Weights of a small GPT-style language model, trained from scratch on English Wikipedia: 9.14M parameters.
MLP neurons of a small language model. Each row is named by its layer, matrix (up: input weights; down: output weights) and neuron, and shows model dimensions 64-191. Each number is 128 + 24 x the weight over its row's rms, rounded and kept within 0 to 255. Numbers have three digits each.
After each neuron's rows, "fires in" lists the words (lower case) most often at its 100 highest values on Wikipedia text that the model never trained on. A number after a token or word is its count.

L3.up316:120114105144126093180172126131104132097123152123161150146122132133133107070126090108139170102123102185177147107140094134118133124119134153147118097114134094109104143085135133120167116143129146166106148132110085087173146095108117127135143144144110174104126130127133117155137102125127115118162092154149134161146140165143131125116129096151093109148130156138161100137120143140152102149113
L3.down316:141154170100099101114118079168142160154124140177123090090120112115103115144143156142099102125154104144141108105128136172148096083123122111137127122128165127122160086155136164129132146125131132159138133168117158133124139109098115084080085125117165124113138180142159127116116110134121113099145177170147156120135139074080101141115107133112197157113155141123096106123135103115124113124123
fires in: "february" 17, "apps" 16, "april" 6, "upper" 5, "september" 5, "defeated" 4

L8.up534:138131113131094133157116108137144136076180085128122140117117124140166161127112134111111157176118137113108105135150068170106117123160106127133132122082186137175132099133132114155116149163105161127116127183120118083119109137129160129126140117160126098077097161136094102164139130100128177120111113086104156122113154143122100108154133102118131157165133133115105124133123128107142141126130
L8.down534:117141104120143105107109147068152102149125135128119163102140128153128130133085139115113074170143137117138124140103153079171110120101137089088068111128126157149173145139136136141120155131133128147127126116118096132149134112177131127122117107153131124138090117118120104111121119134131161120083115127068135150100126131153185093116167126126129155154125113126151163104172139103095148105135
fires in: "july" 33, "august" 22, "june" 11, "april" 7, "january" 6, "march" 6

L2.up585:117118169164104111135147105119087119109118124126147165123065119115169113123125099129158162124145132176128148169156103125146161086121144118125116110142137136177106147176134138147095098127111179171140123155129119125161108120175111114124124108144137137097105091143095135140122106139103094163084114127120138128110171154120132140157116097145160101117108126111146122113073124142121105133179
L2.down585:140115138114165128097133137133083124148146118123132144093116125158129152151181076126156145159126140154131105113122102131108133107108102077131171117132100163174117145124153152181138172113094121172113127132118101117139125138104100140102130138141148106123173144154131143122114120101140087107127136171109126162095133111112095153152144107119148125106135154135118134122134113117142120084146
fires in: "july" 20, "december" 15, "september" 10, "november" 8

L10.up351:142135185159120083089093107141158102133074140102131127156108143131120083129127087140140110107123113152142149116123134141144111081113143107080144092132111148174168137124087064102149106107100117112111141113125180116106151147096138138113118143086135173153115128144150061126155137112169115143126172145107090096143156137102160119121087146060097135129146137163066123078149128122126124090151
L10.down351:125106137114118153142173135168133166098107124125102108146156126142092150107119139138161101130156121133120143083142137096150088116103166120114126148101142153181113099156130124146135128096143130122154165152141125099129114112161155115070118095112139129123201121118129170146101127143139084127101104083122167137107141126125097138067113112082086131141143101104082140088129069133138112153082
fires in: "it" 53, "she" 11, "he" 6, "they" 4

L3.up214:127117133103150109126150130105134120111122135114081157124125137115097154156126137135108086081140145130138136149121151142082166167126157132140117131143091169139103114107137107099113106114127106110146172131142158115118116136120146141146140137158092156122149157154067113159079134151160141120125118110140091077147145133149090112104166128093138135141149094152121107142122110147095147157166
L3.down214:121129093089125143132114156132106120122152107106091132125126093116181142148142106090114100068157131156129137144102134134123095117133126120133111109148131115116133128087141143131122166115092143103121168162114125126128130129149167146091130123108125122111133121167097095112094149127110141112074144129129134113129148137118150144123150147137115152136123114153142122154116119122091133200168
fires in: "its" 27, "s" 27, "the" 25, "his" 20

L8.up297:127140111147115111123087166156121128110132134103146089163135098155139138140128130168176087122159122107156139104118106166119138138163146101119130146118144149137130130075106112120067112145137109127123098158121134098088095137114163132134145148122124121127148119128125100102126131148124086168124144128117110092154158127138146159150113109117101113150094178124066112080127119107101090146117
L8.down297:142113152118153114078142112134179141120076131130163134109161088103145147118163118148150144096118077150116129143145130137103067115145160125107143120133123125152093146099139102138174107125155134101130136120173119128144112148113151130088117169125109119122147136120165146119132069087144127109096116136143119120144147146075086105116102124103124110114131118172110167133140167134107183143101
fires in: "it" 42, "he" 22, "film" 10

L3.up249:146124139135150097129127137100141114146111158152117157126138079123155153150184132121115123099127144134121114127116164059158158085066138086131123151107106112121140132121119120143141121089155180118151105139134145129140111114138087104164183126109100167141066162157124096165140160133094100145118097135119199146141117128103108164124146142168132114154146151119110128106115160140118108119121
L3.down249:139118144114137110107139129120120148149133131104125144121154145153150157109170175130116124127099113095119128116142140112121128133098131144152116127090088193124086151172131138107152070134124154122128152130100124059106088077106138162156136151140120133103146155167141142157151090109143073122109171154158145088124139145122124140157136116133125127127168123129108138108098126126123098093123
fires in: "from" 23, "february" 11, "international" 6, "education" 6, "maxentius" 5

L2.up361:149163089128112154108163127097175130128113190106101093109142132159108118087108154163123108131093118133104097140142113112135151125135138121101128142119101121116098081102130167129088075120101110165158138160106109163097114112090139119148097109156100150158144106171123197148136158129073139118160134116090141107126136158096139138138117157112129135149095124134118148102141101171120157142116
L2.down361:115078156097130133116085088079140147098117139171120141166109135124127131145074141117177157171136144119124095125124159127124133116074144118115155138162116071155111155102119155149127148123152104124077112140138132123150147162134150123138128149092123128159123143104158114123159113098107143140101094148150145143126145094148138140123129181128062143123111156117114142158141129149170102151117
fires in: "team" 31, "time" 12, "television" 9, "texas" 5, "teams" 5

L8.up502:089134117136167077137136087130100126090154133114102143104123149110127139131123142193142118110156136141147116078100124140109117130089089096091134121095111091142164141112121117105148123125184143147089131091121148132064104133095135154150139138141158157112158070173140113098138144103113121155105173178124142166151169159124111149144114142147105127131148138090096110145172136149141132152128
L8.down502:151152172145144136113108116130147100120081141116131141156124124132137127126118134131137146122117137136164149171141130141109136139156160128145124100130161146078134101165106128172124183145150119136100167150126122094142129120154119102147147111174113131131135116130134094131099055143158126136130117128117114137104126139150085111104131137162166103140126112103136153076073145189091089142107
fires in: "is" 52, "under" 5, "are" 4

L10.up126:120148178116114110109169140110070111175102063141129159095152105125155115171106129120121137144151139112126119170108112163167109092128128116125152140134155134143181144136121104110156117107123089134164126122121107078117152111144113153150126150146096106090075154128113102110090136124133128121095109146117084131158164098157097131152114146146163169138146146164115150146126091095116126122102
L10.down126:148113132111134140130102157131152072148159118089126110089113157162100127105166172137122142105118124189151108101158177129118127094118124138121133115108115137092148163192146125136106106133154142112143135119115106100180112120111132083155161103137114067155136123149121090165154159157149148131100109102148142144070063132125151127129062137104119112118105154145191133150154116120097121175128
fires in: "august" 19, "april" 13, "march" 9, "july" 8, "february" 8, "january" 5

L10.up229:144165112152156094131140149139111114119216106153143136136125103154154090170086113142143099182183124137148150153104086145117096094165128109155109099126144087165109069098089157123129136147135116120117138117131113094132156107100144130142126112152106135111130147152091127133121146106122129138143154126124148055158162151141156139123129119125124149111149165150160136141114099139093142105126
L10.down229:136118075138128145135062149157112134144129159139078112121127100145130153124108137137138148142125167114129137119128177122122153109113155154142127151095111104141082117160100116141139152100144146121127090129116153124144132085140091125117094127137120088138131062087061133113112148162155152145146102123143116112095135124129120121111113125160117115129138159139128152105164155132105116121143
fires in: "august" 16, "july" 13, "december" 10, "january" 10, "april" 9

L10.up222:124093108144131104114143191159127117073137173116144121132149126108107095122138140098136133140126128109114132152093090155140097166167145129142133154159088123101168123146099184109141100117123124140120118128140147141106179109112131120112129149114083121085125137168106111058145123094085122142135131150133104125167128107110136152119117128155140153132157170135051111147133108107131089123089
L10.down222:075106140174173117138079147099112117144118079154125103112118167127137121157164090133106171158156139121149123114094127120149174108155065145127139113148147120166157149156150149177155133158156154148137126191128116137080112092096098107150127102126128115131121154135153090184133122153120135112111112093116101132143131117106121110140121106122194138130115118107121146109135075119099127123122
fires in: "in" 34, "on" 22, "to" 6, "africa" 5

L2.up65:106176125114155159115195129133144151081125127085110132129149089120105126119159115129139186122154105075133148105135145122140119115132131105159165161115131109121115120101141105116138136120081165103144117150112096140150152135169149114096153111139170148092116150147129130136120096071129105141159143125141122132112109120148130097139123148080125152122167094132184138148121122156141132122140
L2.down65:158108139126127144108112100114086132140181145149098091090105169138148079144110115104102104055119127122125107178129094100097123109144165113119118113122145158112131112139078091131103123113155118106110109171149103119146099113150086141116147120136125147149119143110120144102159144118189158151115113113134116177153150153144091126130151171158140123098135163088104120164138114120086144132108
fires in: "first" 34, "third" 17, "birth" 10, "children" 8

L3.up30:124148154081130109123145109132118138089104156097131139099113108142146143087085141170104101160145120108123088117144168119139113121157083110180087123088118134143109092125150140125130121118136136130116096118137158125109110122145151103134069128148085121143063138156116133096116123131119096181121147175122136101110107147133144154120125088126141111141125134125098148140119131122122139120113
L3.down30:117098119135160136129085156179154109145150126156149101157167098120082153155108106124129182085161163121125105076122117127126128151135103094109102122125148184135102110118134161152127137151159120151129153129160140131135152133171168119111155104119141135132172121121120130132097124170149142074119097150114103110124126111128137085089147130157105096112128089090140161162118156179130119134140
fires in: "two" 38, "on" 21, "of" 9

L10.up698:128149128096148117118141130204123129114127117055168080129113114125143164118125167133110125151126151108115167143085136132097078169120141111123119123123146137141130110062103116145066083115130133116132135116150151071083181153160079146137067093164157146141130098111126110146167130131130122110145131135103132130124170166095099159133092130127138158139132149108104132131127097138123127157119
L10.down698:124063109134148119132110106135101152116121152147117156131150124075111110118117118110150120129092089128148103122134151093175123122076146141091136128140144108137107118114108113115139125070083140163128116142107097109148133154163151143089192130124112111157118102157129117191076153171129132109090151156091117135134132139115101165118126156068105112169132127113104103141099104085112125174099
fires in: "he" 45, "would" 12, "helped" 5, "held" 5, "will" 5, "they" 4

L2.up0:120116163112125143092117103110139080158160117097089135133112173113108109179120150135122131075139140129167138145137162159071118088121133127136137136068100173152098134104133095140147172143118121062141108123141157075079149117137165142110109145140132111139082122157084108119108091117120125124103097138111133099167119130106133099143160114104135113145156133128135152122116104131125142159123
L2.down0:124138125112137152135144129122099112119134116143087125134145131147151128155136088105072105091136129128144123130160116100143116170117113102113136097133140102122086098105113148121115133164103176138139152162113168144146104120135158142159137146114147112110128126149127116088102143224153165093098139117139159079118150117179101157130181145154112106115127132132114137118135108140138123183142
fires in: "the" 63, "his" 17, "s" 7, "there" 4

L2.up74:149114140147123109115128123130174123108150131139075134149129099174133067111102158124128154115138113175102170124091131108139061147112146115102109142090088134156144120141127151093118130109126104099099128122154150124126136140102134126086109133161146125114093158127128129109157096132132145144164142134156160132122077135152123164130120106121096113101161126105107122137094099092120134111131
L2.down74:155142128167127113102100145104144103127142144140080120151120112133127109140106128120161140149119149139125109110143113130138124103150141121075145132112092141120118119119126125120111124167108135125148115120130130112095159146098137138142116193167099139110131177138118141129130074102100152208143107118132130068131086126162109137119158110129114152084121127168104149135112099103120096144187
fires in: "were" 34, "he" 33, "however" 14, "average" 8

L2.up391:115153124151142081093126075096156165164136112103137151133113126122121117157170202142124135155144120110118058140115114111131180073101164135121126121158151131107113135108086126122115110147143107126146108163130109142137171101100145150141136151126116157154131113126160121160122115117109134063096164156092160132145127154149125137100158116119143148134114144131100133132135120139096113122122
L2.down391:101058130103154175186133133129127157107130130140130101117112151115097130093132090103164168112100128113102092088138166149097142172142088141067159118128129127156124116156109154154152130132095174159129140154155113136157147107106101092145146118143120129104102136139147119114071113123099153138174092122150105122128140133176127123140125138133099112101142107144146111148121119140188139108163
fires in: "time" 45, "times" 9

L3.up511:154142135128152088159148130142115163142094090154130131072149148116090134135118107147116129125130100147139154113085084170121149100099158142092150091146096107130125109130179136100143100156137133115116133173131121103129115101147121138088146104132098141151130076144101145143127120141140152158113076123098140108087144121127139123184136137100141128151142110117157120051091125139139121132163
L3.down511:122099063140126137099110138129140090123117156121163147142126142127103129129126127132126112111124155132123089105142120106088147138151090059137105159130138174122117131140098126136135206126109122159122124133127117135113108156103132126096120152141116137126148176082132098140107125098118115120109174167143124150168096107128120158125125128136134126116150143121112134147135137116122137101119
fires in: "were" 48, "website" 5, "always" 5, "conservative" 4, "position" 4

L2.up344:096084125122148099125093131141118156114098124133170115153111087167164160112181125133096131123151124178130129159111078130151174140106128132126112167121162151147103145118124136170102095104149164152108139164140140114150126138119134111143099112154086144118105129119130139138118100127150147115127095140123135119091118098093162103112105149087165142168129155137157135139104117125114121119166
L2.down344:107163120080118097099118116134146192138152136131141112148088115173144129100124108134084133142144130138145118165122124135128133127101107115115098157178135156143139134146132103157148112116130152128127125170120163115145148115157121077131082150128102119151152118117141101109147121142119135147134100132138122116111157080110125169105133136169177155166112091146137106094073124092164141147126
fires in: "november" 26, "march" 21, "september" 19, "april" 18, "june" 13

L2.up539:177150123073103119098106149154104113140140143104141160137110145145169145123116124136139111129133141089108138186159155188105142110163140070105147139111148155062128148135119148171143122156122133099134176149150107122141145113077127112133128171119098154113120150119122102128106166110103119103149072115102098138130140157136194140134173136155108153136150128138084127093111116139134107105131
L2.down539:122107155149141129127156103088152157106121110193101093107140159149078099118116123128129139135121118122129152104131086118147127134154147204146136099139124122144157106102095131103124180118142082180158127118123141128120103134115132136137113166151137102118133125104113126090141099183147095137139132161108130124130144129123086169118131123083148128124092133109176160153124101132138167135152
fires in: "season" 19, "following" 14, "none" 10, "seasons" 6, "exist" 4, "released" 4

L2.up725:130141076105132113130138082122109119121200112113125080122132125087130119159128114104131116139150128101140152121101115107091098149166183121125114136095136120174150124150147135128113113171162119089139162110150103110128167113163132089144139144126124162093135155143128076124114127164130123115149128129074161095149101167124140138095162159145122120134119136114094087140121120124107092121104
L2.down725:120146165108118155153156071117129138088148144111149147121087118129151144121135120085149129108112133092155106134090155165144148159124110130138160138159136123152133135097118147143078118143086110095108152113135131116087120111143126130096140150117141170105115134121161088176059119136150128151149080115137115102107133132133114115136142147160171153136117107118124080142091137119160155119116
fires in: "including" 17, "include" 12, "included" 11, "record" 5, "increase" 4, "received" 4

L3.up613:118104132119115140114131091099163127103132147060145089119133145109137101158119129120103148148159142152142129169120135112133132096151112119088100096109139074142163146114106175120075099158138142089113154121129121154091111137146082123153073158132131084139120123130141131147170094168107127119119153140098140134160144127140100158139109121127134114168113111149108183158151121110090097112139
L3.down613:125148119151157139147111164110100130123107115125066143120109122155132138126139110161130126112085127139178132166107120119119102157120116129167154135130122169158130122124159142130160189091105151159148107145148175078120114171138129098122122119158093146162105149130088157134058170088128135116153116156128113153094142142134152158086122156159143104079096127111151123097089158163127139142108
fires in: "time" 31, "times" 9, "character" 6, "chairman" 5

L2.up761:143136150123154135139106122112160094128137142146152127122147103122118148119108121103050117144133107148060084131108118151128138097177138138115127122134068166148158131168141139161125113158155127115120139115114110121085144145104177111125111174095120132128087103071155109158171099113162122124154097099106157174136154167145115118120141123130109114155086151121140137106144113116115106136111
L2.down761:157106153101119177136126132110088126139180143150103123108109177109138134096133126136109127165145136146123131119130133120151096132153101127109120157114083156104125118179135141135123142165117143135121133120130144158130203111131123123140091117139149102110122139091120125150170151148114138163135133144115067106184103095111140069108135112157140081120093125162125139109121100085145148122100
fires in: "second" 34, "secretary" 7, "executive" 6, "technical" 5

L9.up607:139095122136163123155098153121137085125162113093089078118158147104125124101100119113120134135176151121113083124100113127145094114118135135139147120122122133112100120122159167104122170128134107091138144109142184128109152104118133133116143109125124160130145096126111129116132118144107118103128137142141134136125150133112130138136127115112102146149145103106098168131120102148121129166128
L9.down607:141128113174107124119120148132132128146139151092132147124126134116133127148147091096102100120110117134130116160089170157120137096096061119106104104157152102138101141131145135103120167112122137152133110156127139098106076131227120146113094102138120154202108093129115145169117117154127113105101128126106137131105145133121123123149122099131176132151165128105117150113140103161106122214134
fires in: "and" 71, "when" 11, "to" 6

L3.up706:164120129108074152114125104084142098154163119136125130094086087128116135124159145129131142096088117098131115104166170115178107084175097116108145113125122137163109112111104114131107085126115116128124127105133095104120104137159105151151126122117124103151149111167149126151115140123125117122085174175130142126118164142165106131130123131150186174157141105122089126131091109094120149083152
L3.down706:148145159131127115174171198107091107117139144155121134132097135151125126127086141133194128102139166119116159119130108129139117139112117125147113164108075133156121137149087167073144124120130119103073117117143101099127146152137081124123100115203107131142174100134157114145110114078174131120129153104097125124126100138109115135170130122089151171143109105136150123147115126136085140117154
fires in: "december" 20, "female" 12, "species" 11, "published" 11, "public" 4

L9.up677:107154134122096135151164148109117090178133093181140110196146125174130142097124150141122127145162140110131148150128137157142134087151126119122154121119181108116145120133109100124141144135121120099129121096125121078104102083121079115118119087136079128100156117140078168112112130100129134127113150133107149140160108118149134149107174150111114146098124140134119144101150100100095135112114
L9.down677:134125142109145123184132151154124123156106133128140159132102153118109164116100106147092125133140144137092107088128114140168100131128146089145155130149093094117152120140136144093173134114169101103167137153119160128150115105134170130151117156121134132119120113154114152161101156139116105153094126131134143150123126172131148101161121125127117075109107165085150099127119135113097110115104
fires in: "november" 30, "december" 14, "two" 9, "october" 7

L2.up324:139137137129096157147137150132139093128163085116147118136122131113146134110143151076141134131133124167134146097112115125158160171099138142094134152159125102106110125113096163112153116106141155117126165093126061115116140157085116129051163114135137112093134131177103100140160134151135144159147122130139195100123130163099145122092107139117153156108134120146111133118147107105094152133145
L2.down324:150142095155139138100115142129116153139102143124126094154131124121150144133129074172149139111135115116105086126131093075160134131107105104148113100121148153129122110120156081137124126103124145115118104168151159126144100107077079055120141120136152125162101088113134167127117142133129127165097131133159145131125125129165096120155146099178098124122148114118090175099164130159113063100139
fires in: "university" 20, "railroad" 16, "zone" 8, "microbiologist" 8, "building" 4

L2.up475:174078099110170125122099130118137153175108086152106139079110117165166131116144125153166122127143126136150140097092102128100107104120144120114111159127131123101131124138096116136103117108133127112130165142093107135103081113164133127095128108150063102129083164133143141163132173130130101097143116120142120165117118101110115107123127160140125135157145156087129138138100116126132117119154
L2.down475:101113105169130138109138133128124104132114151153131172130103118143159143123164126111101109127138121185112103106133168137148150097146117170130119154118143148124131160137089162125111123107181113116129160132092130090104142122133089116113092180105111144096127101136129139140123164116164116122151144106152150104054133113119112098109120156125099144113120153123133135139088090105122134124172
fires in: "their" 28, "third" 16, "september" 13, "february" 11, "december" 4

L8.up336:151190115135101155145091147152120113125192114122116137153116141128124141148072148135159121094151125123167124144110088116115127136119163091169156140150185116133129122142173153082132131136112128138103128123120137134098079131106111089162097117168125148141151164131113154155111079145109129128146125146119159129175123123073136112177156127130120113148088116127106155107135107136135148092137
L8.down336:146075152132136089114125144127102152130131140087117101098151095121151106092181120125096158173124156162167107113084164159130096130131111141113093126077117134155119134132135157164146184180125121148151127126084086103090102146141151163104123126137179122123120111131115126145104169135095116140123105121150119099128138094144097165101143145120151191133108116132151112127096122138132127206160
fires in: "to" 36, "while" 13, "offices" 5, "in" 4, "rebounds" 4

L10.up506:196133165112117161171123149137130128150131144136137154172141160153093128120140140147125159112151165129087108116120167145078131101133123103098136149122157118113103085111158128098138094124108078128156142124132151145064099114094099148124085143122093086098154168125115121102137118157124147097083154103090124136128094114146101138133137145170154127136136163105123135094145134151134127159129
L10.down506:090124111146133132159165150105139141129123159153156168162113122107115135142127140130132151113135080113132115095155139139146117093147140148139125103126105112101096142135105151101137122143170126139135084133140117092128127163137129110171114123141131121122057120149138131120141142122163184134155078096111117121134137132125153157122090146122154136121155110120113125160151113082110109147183
fires in: "november" 26, "december" 13, "september" 11

L3.up400:085130089180126083088087097115117172088130137088165187122106099144111150126137127128097143146144144161126122154140090117141153134138114190173115132122124126163096072112133114111112131137099141085079146126130105129173112136114088158092103121138123121157082139146155125128141108092127105145125124124144144170086130120092122118153105107111135142161119143142120130085166121124099101130186
L3.down400:123096123115074129140144096144153139158145157182103124175141116099144102148176092088134143071098119146167127084132146116133097125128105115118131123122154170116128168122124103093119110164147097160151090131113096119148136153145124108178135156124125099096143169088123129136074157089122130114136136161170140174104111157128102116119135167166159117127140071090164161139096134132116149142100
fires in: "march" 18, "government" 12, "june" 12, "apps" 7, "may" 6, "match" 6

L3.up445:166169150156141111131131157150112183109124085132106126131117106114107126148111129134126128119095092109117130150153139139164120112133134102147116110111136149108108116114100190127144143101123116104115125159111151146131193132114163102090089140159139133103110147113143145104182164104175154101128139167124139145151098081159119146133104142126120092117148085123122112154134148132131100151147
L3.down445:114128115115147144098124120107152108129140101099143121076119176080177103117133146153161098137146104139129110130111159131106093123143146125117140112123142111156122126151166127090127117165130154109158092133165103125160102171088104147106130136081113156155136089137133086130118072093136171122128098091174093136155174148110168140115153143150109136106165138099155098170103111114092142118112
fires in: "were" 29, "is" 11, "birth" 5, "third" 5, "published" 5

L2.up544:146117102105107108090104196167092086132136133146137120145107096142104101149160131059108097117128177101159136149096127127103135137148098084121143135125117155141156163145153126131117103130130108126113141122113090095133132144164116180157100108142147178110124122120088108160150149107122137101136107132160146115135124131123143134083118100151176186133174109129143120135090109158166122113118
L2.down544:129123174141137166119141088115147103144108102149095107119084180152135152110115111190142105115083114164104107125120119104105143156157147145136126113129111145129087115067092096097138141119141126125175130121142157130110167109147130096164123185112118132128107133108160114110128114149135112130106148125111112165112151112128108156119165160138113088112098124110138132136149143094135139136114
fires in: "season" 42, "seasons" 9, "now" 5

L2.up96:135128118122173108119149080094152114131126167114170101209092121107167113141137129108135123172150127085123136149131140128076132128144134133127126104150103144126115114103156106177078110144116122129080152138109120101170129145118123105149142164137112160145154098097097131141146100119162142119127129096135154120133104135121099114098152103141150120142120128160092128159114128100138174085120
L2.down96:129097109111100127184119109129151147127167117108146126131168102134104106118152132080132097133122105097137183153113136131092103112160088111091151131068125130102160159127071149083125149138168134128136167137116134111125125112159163134144129147135130130151167142183121117184145161117100159166112152150129108116120130171121150149119125125116066155129146135167089142127146159123104121165133
fires in: "would" 15, "well" 15, "could" 12, "world" 5, "career" 4, "will" 4

L8.up665:122070120108119158114162119139144114147093127098112111091093126114135099170185108128129124165122143129109120154162141095120116124106127113116113109104122108117118129150144122131121103108096127123109100085188107165103126168135141141110094171128132144160129195100179116131098099126125093126098135159125099124166064119123082126116095137107148088103129141095157129064138112168149089100122
L8.down665:131134126124119145126147137151113095097149135156170133143159093123119140131091078145075114114139118148151092098107128116122118157150154130159120085119155100119129133127123138143137172157134165170130136110115123107134126151134128121123158138123196124110169115097088167123103140123126159126139157105116152067081158109147115115103198108155120159150129108106147138159130118133163176158161
fires in: "of" 68, "for" 10

L9.up325:148141166113147151131110144168150143140083094119105173109180091155120130085113139167134120113136141105134099099067103130120118160166105142109108135097135162148111083125146181115124084082144135121137108100162145099144116124133116181125108139135091094149112141141140125147130088135158134163085149171126124120149121117109094122163110116112083110119152117137106164102148130102097170111150
L9.down325:090094094144110131125156144093098087142117134129140133152134096134141090101164070149115101110058093161152116144169125118133127138137173158124162178109089121133102125157167131157112151138118139167105149155153176126140128127119148091113150172130142144112147108107119111090117095082143091140115092084088108131120160108122139127109129122176109111152097103123122155122125067130088145131140
fires in: "several" 13, "all" 12, "two" 11, "small" 10, "bronze" 7, "five" 6

L7.up298:149147134140135110128131162127158132130118128074120131124142163150088105115111085145102084144126149126076111134076072151131150139155166125109107142145136160143119127140135125094155123146093128175109125139147110093122149180141097141118118141099125138174104143169096139122089146139101127115125135083166175126180122124122118118149142102117162149107115131168099095092147110129131118130130
L7.down298:107169125138137126080151138146135137166129110143097149116104144129085153127139126128104099084159110123169142112120160092087139130154110140145127130093126088113125143110103127137118125158120136120106141157113108131126122167189104088116094099111135105117155142148152153131103141140154099090120134108126116141136158093159141110158088156120113161103160122110081140112125129108128104102156
fires in: "there" 16, "february" 12, "year" 9, "goals" 6, "goal" 6, "years" 5

L2.up713:144118166113100140111125085121122123148170114123114118092145143099163156110143090125131109141102114120145092186104151106142140144104090095092089110167123133176089123156098122185140093103166136122147143167096120118139106155162169143137163136154102128116134121109149168097106099077115105149163094128134161065132149122134140089115152109130154113138129153135146149118173084105135109078120
L2.down713:099118148138122148155137086107147116105150157129080110104113148106138114135116132151098090153137125130144144171142116171136123126100105130133120155128132155149137140168163106104105069146113105100141166144134141143138176124165094154135173118127158158091168123149175103136131098126112120141147112097092149112155114081140131106096154097129103126134148132132160112108184084104153116132144
fires in: "second" 27, "preceded" 8, "because" 6, "each" 5, "secretary" 5

L7.up359:136127175093081129120156136134149123089136144135149096119118137119103167127115139099105168110130109131143126160145126096151122134134141127138137120071103129135162069149112144111156094122106112122098146117173128114129110129122080159119145125112123136102110126123149096147166117150125128124099151138162158139187159129209107074133115151107171183113134180111086129155114143112149127120149
L7.down359:135139149111140116123109147124140131110125114177117132127130127126128108129093167118138102140148115116122131099136135161123145093125149173187145087103123144127131133166128114127167134165163097152138116132061120088127146085096164122169135157162135125128119110156139104133184119127123147149127139153116091135137168154118140138152110119117116104128117073094157110148116119097117109130146
fires in: "are" 28, "december" 20, "female" 6, "aesepus" 5, "government" 4, "is" 4

L8.up48:188102140127137116128129116119125136062128101185150097100132121152135204146153132142100138099168123125099105094129178115090149160140105113120154128096137140162118113121122131147119144131148109122118134119126105102114133128125133093129141136118114087141154108098103129110103108069143086150105139102144174091132152091115074128117125144104142108102144090203109118098137113101160173097132
L8.down48:168120114109115152104117139123122119139114115158140133152179128132132102159125120128173148149110176088158105167127083146183116083118125111135122173144109120156176142159093120129127133166122153140110143111169147125192088102110130152100115077133152085150135138159135085144109132101099080133104123135124116152096152104135134126115143147115097104086108116133122153115104134115111194147138
fires in: "however" 13, "through" 12, "several" 10, "george" 6, "olteanu" 6, "always" 5

L3.up206:148091104124123127088097148123116129139178092106136107118054141101163156135110098121112130095101179151127117132116082095111107128131150138135144121097130123099126131093123148135173149115178141101147099158114091133100125133125142117141133152141142126126105103145132125121121112118107072212115151132125182097133112130129109116119172085123138148130123103173086101144177093081087139126141
L3.down206:167174174071128145124140115152145124135124108119114114140147127100104105145130117145075140107120155129137151169084119170144131125147129111145123136152128130129112095145173113075114179127163099155107128149116182166139082131138107088098124132157141151140095081084139125172106130163150128141121104141105146103135155115129120078124130125147122114124145134134120156132143087159152123135133
fires in: "as" 63, "military" 7

L3.up601:151113082161126129127100118102143097161150178110150152203151136069177068136171114098138146146142112147145119106093107120098131118153142111144152151109124165149154158118124152101086147125149151106111124135125109150153106119120093149118105169154088146123148039123133159123116109115130128141121135138108163093159121168147119103125123124119135108155138108166087110142124111115113139154100
L3.down601:137138132096124081123105163145128181099117103125138134103195108118122106128092142131110154108081152122085147148124156118125176118121079091128145076160108131138120086148116137157108178147166105138144136140118089144106095106150131147138122154151132142154142147129144179137156158104117114118123124118149136124115167130111151119124144140120164124127127132155081154143132139144140130118121
fires in: "as" 27, "would" 22, "vancouver" 4

L8.up405:134100119175124118127115121127173099102151110133096131156171136133196139127147125137138107145112139116127153097145121141097116138110140152176141180097173121133137134120105111168154118117156107142104190114148156123098119128110129119127091111109121170122102139115135154111118157078099135120146178144103121106171131142113130130102094137109134086085155143128146118143106120128132114105145
L8.down405:121097169085104130130149105125124153124142130132117153138088124089125093132135170132107111116133139139126119104135119124123145114137109135152139147134104112158095126067138172121160107093118081144154163097131167126115161157121141126095106118170133138157142101137146103130126122147136099116134157107088094111133141162116134090155109153132079123120140124068102102134136151160121129168107
fires in: "september" 13, "february" 11, "following" 11, "include" 6, "including" 6, "included" 5

L10.up188:140120129141159152150138129088114160069149118112135101120147160100137140116091146152153146158129144129137162097147151156097124111120135138127118167116150108082147130146141145116122141146116103096116106135098116148119130147136112111157179105158106147111109101114143166119143120168085085135148127149150123180148110192162111149110228115111169134121114131114101124115128090129131131126135
L10.down188:132091137110128131156137141153142155135088104108126088125148131191112117153151141103109112126142109150139119114117119091126107119105114101202111125122152101141128094135115150137124111135105123115156116137158102142120113104188147149092118121123119143079151153143152107121085095181133137108095080102078127098154167181106132125108129123102056104121115151117150135129120102139119136144146
fires in: "has" 33, "include" 9, "on" 4, "to" 4